{"num_hidden_layers": 11, "hidden_size": 448, "num_attention_heads": 7, "num_key_value_heads": 7, "head_dim": 64, "intermediate_size": 1792, "vocab_size": 13513, "hidden_act": "tanh_gelu", "norm": "layernorm", "norm_place": "pre", "norm_eps": 1e-05, "positions": "rope", "rope_theta": 100000.0, "rope_fraction": 0.5, "qk_norm": false, "attn_scale": 0.125, "bias": "none", "tie_word_embeddings": true, "parallel_block": true, "init": "uniform", "init_std_qkv": 0.0327, "init_std_o": 0.0327, "init_std_up": 0.0327, "init_std_down": 0.0, "optimizer": "muon_variant", "learning_rate": 0.00656, "lr_mult_qkv": 0.5, "beta1": 0.95, "lr_head": 0.00684, "max_grad_norm": 2.0, "warmup_steps": 200, "schedule": "wsd", "decay_fraction": 0.714, "decay_shape": "linear", "final_lr_fraction": 0.0, "batch_tokens": 65536, "max_seq_len": 512, "doc_mask": true, "train_tokens": 732400000, "max_steps": 11176, "dataset": "wikipedia_en"}
MLP neurons of a small language model. Each row is named by its layer, matrix (down: output weights) and neuron, and shows model dimensions 346-441. Each number is 500 + 25 x the weight over its row's rms, rounded and kept within 0 to 999. Numbers have three digits each.
A block is one neuron, or neurons of one layer that tend to fire together. Before each block is what it responds to, as a language model described it from the Wikipedia text at the highest values.

Description: Modifier before role noun
L8.down100:486496503523468491531463505489482512522542474542496495546491475490489501454531516508539498525511486483529540487473480509478476464495471515510483510507532521494454518505495534483473519469505521498512482514527536481517540460511493512539546511499459513551471523486539493512504526487527520506
L8.down232:496484537487467503511536494523488549520516473457510484465520514508487469523544490513474535492498489482476473454513490493506472484569524505522477533499526475508477540498480539482545501550541514534518529513501538530517472539486527508461473509503498504504529508535461515540484491525510497527
L8.down385:499539498503483486571459481547464506505489471494507516509468511494501547501479470519528529509512470497498517484517501462511481525518541472487509518499444495537486520542530510502510531469480560498479510512523482475542502503486460501477549534500457500478528505477514498486447513523544494490
L8.down504:500506531515501471509492488531485505485546476436479450489483463489520553508497514485525465513511520480494546446520515557533470493485540503503502463498475527526470534490485534463512497479525488531504551511477499487475466518472489473489547488543473518489522459512511534542457482522502521493
L8.down705:489485504530455495454526482499477512486497483479515552532485529499465510517480503470493514544477485454519484494506497503501524498485552469488472522494500495468517504497516476502444507507504527521476456472511468534505518509450477512463521525476526520513464496486508505505437521479494503496
L8.down876:498516484479435483511530492534513483506538500549490531503498493490509491513511497493485485460499502462512518485516488528504519509496504470494468506495474534490483537488475543476489497507475477486529496524498519489568521530485476520472511519508538499512493446522490484523490513530459509495
L8.down1557:487528458480483504474540504511506492460484513490517551510497536519507504513522527514516470513532482507514503504482550523495509536538499507484497456522526503486482459510452493504550518520495494540536496472512503517503544551413514462469499510470474468497545551526499535528494500492490483514
L8.down1599:524517474537499506527463460542542506485504439519519548494517548537456553481464473474531465542470482501510470502484506513489515518512475532513454499485535527546503506483508523527484507513490476511489510489513509502494530481491514500492491520517485475509467544498548474528497472492509493439

Description: Modifier ending before noun
L4.down197:522473508528511489475471534515494533537518476487527477497517517521516497508510516481530506491524469492505492527469528504507529493443515534505485471485520561497447509501493495511455496508493462468538512517460540507461514453426424527476513535534474500532529502504494478471534494475533495509
L4.down323:514524500516456474520490504503494497547491558521530500506502501494491519492510450469520528544472489482518489464508481516504513503514503495519452465531486515491447485505515523473508499476513515462511509500476528490510499486440448482476536524533536452475505510547509502475519514486513511491
L4.down401:489547469498471521537484528547454446553479443490536497507540512563462536472519458481520477487522465526507493506525497525452525505520471491496457478486464470534527483517503500493522502445500508479465514490467499511519513457517511535459512478470526502512455485483474513507477482481506535479
L4.down602:506494496506507506476507462525521503498488530488529520477456506517486534532504489526517535505470491509530495482486482495526510469512493509519459463498520520513515469500534509517523506430485496486471479496495440492499511525494470454472493448451514493548508517507497484544493497489488527527
L4.down883:515481517468508558456493463513533486534486497477496499467514510471536462463477495524525505522460503452511498525440478480510465528536520489467513488487515527481538518505484489506452481502540489481507484506522469508474528525517514531502512493502536513515493511520467519514505554494483496505
L4.down1231:542507470435529478511494486478519524485447493483495483511494472551568483498495469470481503497535540491467494493436529490519493511476548541498542489482502520527516499472473445486500486504451485546434514488511509533490473492509478471514452460525497505515495440488511521500495507508465497503
L4.down1248:506499471524543511530495495525551493514502494499541464509490505506501483485502477522534451517497565477489474476438509491542508535508502544550516509445485523501496513512475507497492544520512473528488480505489464557509492507470473466461519485531510516467517482489491535499534518520499464499
L4.down1543:519477520499482498497508502540496472515490556502485515506485484531495489533548467489515477522528500481509522542494506503533503474524508484481490485487535519517483517487450495529553502508542495459530496494513470516473512517506468483533506510527449452504475497494475508510484516501526537487

Description: Mid-word continuation pieces
L2.down1526:480478469450502514490466541466472492511489524494525538519465539479510498513488460456531488471456469460548499520484495484533489524460491477533500492512488499471479558475508541508454527494522479492502518513486528511509455482506472465503519479450450521486503469527508514515470493485509465503

Description: Prenominal modifier words
L8.down25:507512518518513486524443497495494473535465508503515521494495506532470544498518494501487476501516542491523523501523517500498495503522525496510519493527533548528496503478510485487497516455535473582495556515511516532497489485446501489494543535490507492536500496474481499463479503552521428540
L8.down59:522452534542492491479514495506442440492484470526509488515526466542471508437510509485534499491553510475496485469484556468490488486470523522518540465492472496477494524488504485475561499467480523493524525484497492505516471513509502536508528524474470528497539462529491501512494486538472506538
L8.down137:485486504452499484504500520466524493482493496495511536484513488471437517479473557520548496477489521497473533524527495519525489545502506494546481495504526497544423487523518496483484519529475437487542466489515510499453496472469502467439505501482496545473486512464520461516506540441535479534
L8.down329:548501457528448520474495495504456532482527488525541487508498546467492510497485504517517472460504500498549489477496520526515482507508530504498505475495534513525508487493481529543529521530505484500495549474501483529465472556519514512478528496485502475519480486501517506523532495483517505521
L8.down440:506490489506502503490514483463475486519525485465478464527472493549448563501491450503529513494488490513510504469506503495505519479489474512512499460519485504509476491495494536506480512518485508464497524506512471496533512507524480478515482465505482467504470525508512489530472514492533548536
L8.down565:460490507465513509492527472502524472517478519492488492488488479508534459491462500517491568495527495534492492504491498497488520500475536499504465452487490475505486518510491497543494512483526480479497482498514501540459475512504566518519479509459518486481543522490495534516510558457527486502
L8.down808:514528484507512502466480507474470510485530455485480515456483513483454516532463512531481477539513508488522498529461460500451507539493469489505525484498486483506522496508519487479542509519466547498517467499509511483501515467489540542529529466511552498523458483472473508480531471552490490523
L8.down882:498525507513498549507500488497458451484483514499519534477538507458494495524518540483492443499495487492512487510528530499487473492474512524522481477502473483472464555546461447482522496479517497521489465461519514498493490552484436475507457514499483467466511456472488550504454500462490521466

Description: Place, placing and name completions
L2.down482:485555495509528513496492498501512474503553502473525493470515504510505531457514525459526511510507514488530462463505483564498500497541495471473478489480476498506523460512532498471525509514506532464453505460482515489441486513485477462470523466510514532502467480494502518490508515489508510535

Description: Country and nationality endings
L4.down5:495505498470504459505523497531440483507490516513519494481490518522532510493437547486510519531495475468532468490495478489467528499508472511512530486551531505542524499492494507501470505532473528522509486507505521521509483524497495432467501504472508517507504467497464495439502503500504495483
L4.down50:509507555490484519516515466494490491540520494542514540510473505509490510506485516453493518498550556503491498451501472481548434521542508494493515505489520528556467460476516498485494512513419538510530508562496493522455499493458460501452502529499502461471510498521483491482515475507483534512
L4.down154:479543548485518489514495482555517532510489551490493506483490495466540537510482515518472505497473484485500498477493494520476557486527486498499470485479506513535537520461550530504500500486491545529526506465493523548506512527491505479495521467520527473497504530513488453450508507488479497496
L4.down377:463513511514517496490501493549518515481507521528532480502514532473541505528474512508490501508541502481483505496447484527517507546515506524506465541526485521506510490553536500484509485476495500523503497538488528553527495504471470511482494518487511497460502471464515492477485515510485527470
L4.down679:472506510502529496478508537521545497495547490506521522490526521508497440501503507520444519502447458499519519506501484521521523523514495494546523512558505492461521539507533482496512532515523494489499413497533477453511510493497443485518519506510521446513507476508496491498517470508440502488
L4.down1271:462503440514449512491491524532519480469492531533537487505495515527543508495553531512436504494527563511476506470465464493518492517487516479504504506487501475500517495565499514493459535481517495513524511495513509554476477511457465501501480516506486499487491500498497499459512536534445527518
L4.down1656:502506491488533498515465518537482478449490515472530502536482497486499478495477502511487479502513467467493510479507501496486469581513497526444529482519489496485510547499484522499497509541522487519455516507533470502482515542512479492482510511504463485502498497492532518498496517520460534546
L4.down1747:545479464489503508505462483488487510495482521534491509516495533498555480479516537558511484504518477509544489483492500482474495499498518483486563475515493503528470514461485498495452505558464544524488486491497523507473518495484524488496458485551508487461513515467561558448528493471490504520

Description: Sports statistics text
L2.down324:517491504477504468497477478510483474471507464496523499518524536461521475517498462516485516501525486540479495515478487538559498537498518513466467473499527502485536536509501495495490529501481501503521513509480503459506491534532509466505523491511459526556478521495496523504468520512508519508